config.yaml
n_layer: 10
d_model: 576
n_head: 9
n_kv_head: 9
head_dim: 64
d_mlp: 2304
vocab_size: 38674
activation: "tanh_gelu"
norm: "rmsnorm"
norm_place: "pre"
norm_eps: 1e-05
positions: "learned"
qk_norm: false
attn_scale: 0.125
bias: "none"
tie_embeddings: false
parallel_block: false
init: "normal"
init_std_qkv: 0.0238
init_std_o: 0.00531
init_std_up: 0.0238
init_std_down: 0.00531
optimizer: "muon_variant"
lr: 0.00676
lr_mult_down: 2.0
lr_head: 0.00726
grad_clip: 2.0
warmup_steps: 200
schedule: "cos"
final_lr_fraction: 0.1
batch_tokens: 262144
seq_len: 1024
doc_mask: false
train_tokens: 1233000000
steps: 4704
dataset: "wikipedia_en"
MLP neurons of a small language model. Each row is named by its layer, matrix (up: input weights; down: output weights) and neuron, and shows model dimensions 160-415. Each number is 128 + 24 x the weight over its row's rms, rounded and kept within 0 to 255. Numbers have three digits each.
After each neuron's rows, "fires after" lists the tokens most often just before its 100 highest values on Wikipedia text that the model never trained on; "fires before" lists the tokens most often just after its 100 highest values on Wikipedia text that the model never trained on. A number after a token or word is its count.

L2.up1358:141109140147150136111099122101082125078147090104098109154064161155127103149137114126138106123122144122126124082167153131152162093077129157147142106141122131141134101102204113150145147140143087138107129094128161145138117128125146135104105144119116140107124108127130099125153115149118094162141114148130106130123110088142103090101126137123105125176090192123104132110140158067132139133178099116113100119127137127141145119071145136099114121149116119157103109126175124136137132138115113121152117101135146122165140140126117099157104114081165121135154108139114112078110118127151126123148102175071169119149117089137135151158132151111134125104146161152111096093140119149102149122110095132133100131066173124125132133166147128128098106120157128143109186140126171180074152087116143
L2.down1358:086133127093097105145151137149134120147118141147150116126182097111114133109124116137120143098142136132112141161103110117095101172154143065116113147132163111128118119171069156108125112143120174120135125158145092124105165136136147124149146107156148099140111137147104185138119133128156175093109122106131181109137162160130150163172133114121149134108159099149167118121126085169129150107090150131131147136140110139104127110160092126166126125125118126104170143126108158104095155107133134157104132168133101107095121115130144149093122132180087152113099156121132106179156139134110117120108155069169136132095159205119127097090126136143129136144111109121154150149132127097157089131127154097127148126188092115117148137077111125102147126129116126111128075112098113078156111162125144
fires after: " |" 51
fires before: " |" 55, "\n" 6

L2.up1637:117142126135134139156141143094131145115111137136110151136107102090120156120141142155154115168173158103144109174127141130115145147134163126128121085157121150097192129110099128128139133128119161153143134152124170101097103153128097134089127095090135121101088097119127162102102124123078126105106172144159108160083119117098115118122117140108093190158144105128157136143114131145150116147116142121143069111138181158119112133112118111136170156129154150166131106154151111100125156159151136125138133119155132148153116097136115103153100086181135108142124129154140093155093086130078137097132157132134129111114176111159105136147116136132099124105145109118138166120070163122132123147141122205183101104116096108131176164104098107165129184120146164123119144095101059134145081115098118
L2.down1637:091138128078110116140193107128082136083149088116108125095150123121144168143122140086125106147103113097123095149100082144121139143154143107161121122116104136147160130131100081139133126151161172119130102140168116070113179134128095108120120122143132137157112117134064125118125136139096097119127126138128132118143111148132131139147121164131129121138100110144151097129124121142117115169116167113129122140198159133177123129174123128102155120138162119156137151125104126127113118155105090083173146106146132141116171132131113187155120123157166083136132090162148108145116143127143160144156096085162151100113146111158153184126086141128144171124100167140138118135132143093155102103134134106141107070116087119074144103130127087106111112167099131145139127099139203107135117114152106
fires after: "|" 54, " |" 25
fires before: " |" 76

L2.up1580:168104177093131123142164134158121109133191089104107143134124172153123150136104091127085146100133147141111111072165117137122135151124119092105122184127093107163128145109144107066143162099123124131120122119123140123130119141167161118113139134157176131105101113137160111127100125141162083134136155163128138115147118130080121162156136126093121080098089097126107141125128116146117111131135132118167113133125119174118148132115121109113095141122089108179110114096139137117161148123094122098138109117118103133108116173072142125070095133132141157166109167125133159130123115125132098093137077155137108144125136132100182122134159165116137128156140103130105157129135128115151123093131173102131121105108197096134118161157119124129103131143172136137132133145100134152106139148100132
L2.down1580:164106126147108117114136090101137151146121129096132092159108140105127121099170106123133132094112103173131093161160151099128114129138054136113115122131146140134129138089117152133118170164101110107115149143078096122116143133141116122112122173122195131125121133122145114112144135150132112086121103135113148144118166144133126135131136135168075133151149098143132147130137150171182172137116130094101124123166141077106145137127144154148126115079152132114145112123118153113118122109136122126181152081147173135151145098165102129086156170166124166073160135143190133152111152130134139084152095188128130109143135135145133128123159085139103106130097152155093125116128132204127156169126157135092104163160110135123191145110112143144131155135138096119107156135103175173114127117107094
fires after: " |" 84
fires before: "|" 78, "\n" 7

L2.up696:145150121154153126087114087139091091119151133161136146089120110131138093138140121108061149113177128171128090116133130144124120132100118117118117132126175115151133154125104156113128098133152163169132166131132147101128136129159114143070131083155140168130133097109171134081107104135114132122145144120155133129124117122110117140134151107117096062105069134127110139129138167136134130127120193145141090134155169183154103159101135135070142116087113154117146102093096132118108095144159172100115103100128123143166101148135134178154141127110105163114130081147089150120152089141134088107120091169111100126103110114087141127145143117111081147132168185110114159149161129167177132146118127145131152126106139108131127162120134119125153133090122149148119098124127166156092120145143106
L2.down696:115113136098091105160165161143111140157126091113131108173130159107135145126129164119190165162101145153089138160138102137134106125200143120140115128124106162125110139131149143095104146126098098080065109118150090152123149132119135102173124175101154118160157144148088152140099151138167098109127114158142091157110154120126143113108106148131157171118180116108134139127092130176101167138137133136116156143102097080121121088153073127192111121118138103108132146179138145089103146091131089121097165140118146122082145123112139103089110084138140117129099151130170125156113156139121140165133165103142141162170162126156108132110102164133164155129111092137154135125121121089098102115121135111136082117158126166134165129135130138123124129162155096084133135134112152145114128132114150
fires after: " |" 77, "\n" 5
fires before: "|" 72, "\n" 11, "-" 6

L3.up1190:135087189148113101118104154147097110118139119102113132162119145104126141106118113108151194147140104130128128133111119169101160136154083139107145172157135133122142139158132117159135123139135123095147111141124129147107128155131159147140132099101129160098097097097126109155133129121114150132122120103100153149166144131117109096073116121098150120096128149116106109085122113153098150105131131135095115103150099140126147141108136145129125104139071114174100144129095142099116125094173097120139145155122167135146104152118070117099160125117119121147179205094132122141115130110175102158149156103158143168142106157091189122120127140133125138162163127129112107115140121137156123128182146098118153158102099121115153136090138143122113161113095141160107146151110186102173133143137118
L3.down1190:086130049091164150142143074150151177170137128129175156137132147155132096140136153149125138104107169138129125111127101114125117140100134146128112107112098148110143149103115167100144139110113127127127137144120083116125136140127136112128175123135084132154156156125156138101126141138163105116107132174173083088100103136153160121136100152132125098096089126136152154115120076103114145179100160118145150164111137145130117139126120148134124153137152121088098111107178142150154137138143170123148110140154090135132143116146166140142113144100140106109104127125137151114102097127092159125088125131147146144123105134162121130136129146170145175100125113151125113096175139106081100110096105147130081056101191100171117118148100132131158081169137153127122127104151088157093132154132093
fires after: " |" 44, " 2–0" 6, " 0–0" 5, " 1–0" 5, " —" 5, " 0–1" 4
fires before: " |" 47, "\n" 14, " 1–0" 4, " 0–0" 4, " —" 4

L3.up1900:135168140120092128150149115110123089060118139139142107106145146147177134153106138093129102169107129180160095122154154134098092129127161122126146132116137098149162110123090120113127153107131072126151128114117170142109132116109143095100145118133153155141182110152106068160124121100189144169146147162107132119119083162131103162102166116156156131096162065096108102142123158118105107068126148122141112138162150143104141112110166135103131111133139155098109119115118134152125108154145104088117123144117099120092143115127136102142134149075134136090124138133122113114174132153112119129155133169112136119139135080152126115127145090115134130158153131117139114146118114142085135126150150075149134109170142148119133148156108142115181091121140113115085128098086105100121138112132185
L3.down1900:131104110151139136108113135180160157161143129143137149152111100151097156130148120157142138114153137096133181129108128122130133131127094125133134126126073190125119103107180140118116117147118157141118140119135078113124110117131157147130126122105098121127059153112152158105127113160086127076094108095119140151133204125149152113161084164088087106149103177114137130131129131151129135165142085126164139124095107100125119129196128098169136188132132123173145138148139157129117163129121126165130128121164110137132135134138145125133136138148138115171137119133146136131130138133124114128107121095116147161098116151096161113133100123145121126108108137108152129144155150137117166127100104146112136114091112093140116116120126123159088144154122144156200159151163145123134089136119109
fires after: " was" 43, " were" 10
fires before: " by" 22, " to" 14, " in" 10, " as" 9, " on" 6

L3.up374:153141154116135128117128122099116122167127115107150121142104184067117115111123129171157107130118114115140071131122142120137148144108122146148127153110162143131123137111153098116156142144119111128103121145095160084120085137129150105116137115117112099147105138107191089117141119133112081173119087135164162147093125108144164115124113091158127130148090169118100131129143131133123120138110102156105108150106112103137134135126141120138092131142104115113111133092130113111091131142189120144106121062119118105168143141109074129133140131111157120107141123101115063114139131082135165080120101119123158139137123133108150148112123133115141125172174122139123090112140142148097145095122121135126142132135126150139154144123151090117098105109088129117163094142099100127140129132125130
L3.down374:136094123104115124124153143141138127113069165131112144144117124144160129114141124109131170139145151099128125121098096154105120110115122144098117120112133122145065142122148136144128133132114133122117143121128138148133155138127127155129127147165118166142163138145092158103124156132147114105149130138123098109138151153133082174151126154107141080122109143136128119087136123126143101073161125126139129105108142148145113114116125112097157157119117141143125165154118135122140151089100104126161108186188100128145132125141148157175100128138077145176123165131147128185125126136097106135151125118129104082087143052132104141136144148120112185100096119111107144099124120117140088139132098125137090134134132131141076160136124111120138118147151121127139146123155179137084105162146089
fires after: " |" 41, " " 22, " 0" 8, " 1" 5
fires before: " |" 41, "\n" 31, " " 6

L3.up1278:135127117145134121116138151117118073146133152170116136143121137112141153132129123143129179115128109114122167130101128133113143128158139152129152063106144136134109137103084133075107122133182078113121135151112122092110167175132105117183116097110098142153163141156142135132128123100170189110149143146139100129108124149104147133125161130116136111138122100066131101080149134167092103132125141134130130134093111130142148117125129086131140120123130155133141131105110171141128077131128165097109105178132145126164098108157119121128110110120082136143156110137169138124138131153129142147130142090143122148124145064123129178169111137172115105127159173112170102139138161157163140145116136099132135165131117133129161116124152137123136172136138137183151178140135088129126139123150094
L3.down1278:130108100150130113172120124137120129106071101130110139136099082137152113151110126134143107154130114160114133107191119118146145121114114128113159143125112122126124119131132111158145121125138145112121135095154110156159075133115130146056133121174128123138086127127117118102110141147113099185137126114091137107141127158133139126125118106103121123118115131155125135168081157082151134161150117128137124153108093163154130143112162152128119159168146096102090123135125128140116131096162097197170139127119099123071140167123120107125143105082137171123117119166099120112146145078126096134103131143131128143111085111118103055103151162120137152155135126143104118093114082095091132124131100155153101178143147134111129101099108151122102084192134106141121161122132198104119103120093136
fires after: " was" 49, " were" 8, " and" 5
fires before: " to" 19, " in" 13, " as" 12, " by" 10, " the" 4, " on" 4

L3.up2175:150127114089151069128135090132124180153124149120162119151132163161153083159131106120150115059154134195143101085150121145125103111145140098151110207155097150133134129137197140114106141171080117117140088112094118124126112104165197132150143176134151132112116125134161112162124124153102122122104126186141129135121135144094117149128124142143150112156143121138135127128101124154143093119129172109131119150137180153078152117169121105099078128176082146152151082149155132108136154118152144110168137067086134122129142158117124117126137142095153139112121148120127163101084138149090139086111119114140122117140137136134165138142122124114133114149122137118131163101150129132113138128077163153078131104084158152140147106160103153107124164130144140117110103132110115130090123098131108
L3.down2175:150144150086135100088135123102148166129171119118099108128146158136104125167147104100112146109146140182143136123111125112125119155149133127154117159148093135167140124126152145126125165111048125146123124131145139117114123091150165123149137154118174136109163107115143168113149125117129120092117134120113127166145127132127107133155117173151133120134145161149135123088125126176125092131101135145115152128134154126114121143151095157141119121128095124118140108103141155103163163118109155083168129159083158140129126149133125149109154173153127132153139145110147122125105093144096136111134091151153120139149176128140131160106124111159169128135078150140120150127150105161147170130059158108120117142116108107119143115150102127070137137133122090097141095102094087137131130146090137
fires after: " |" 42, "." 8
fires before: "\n" 54, "|" 37, "-" 4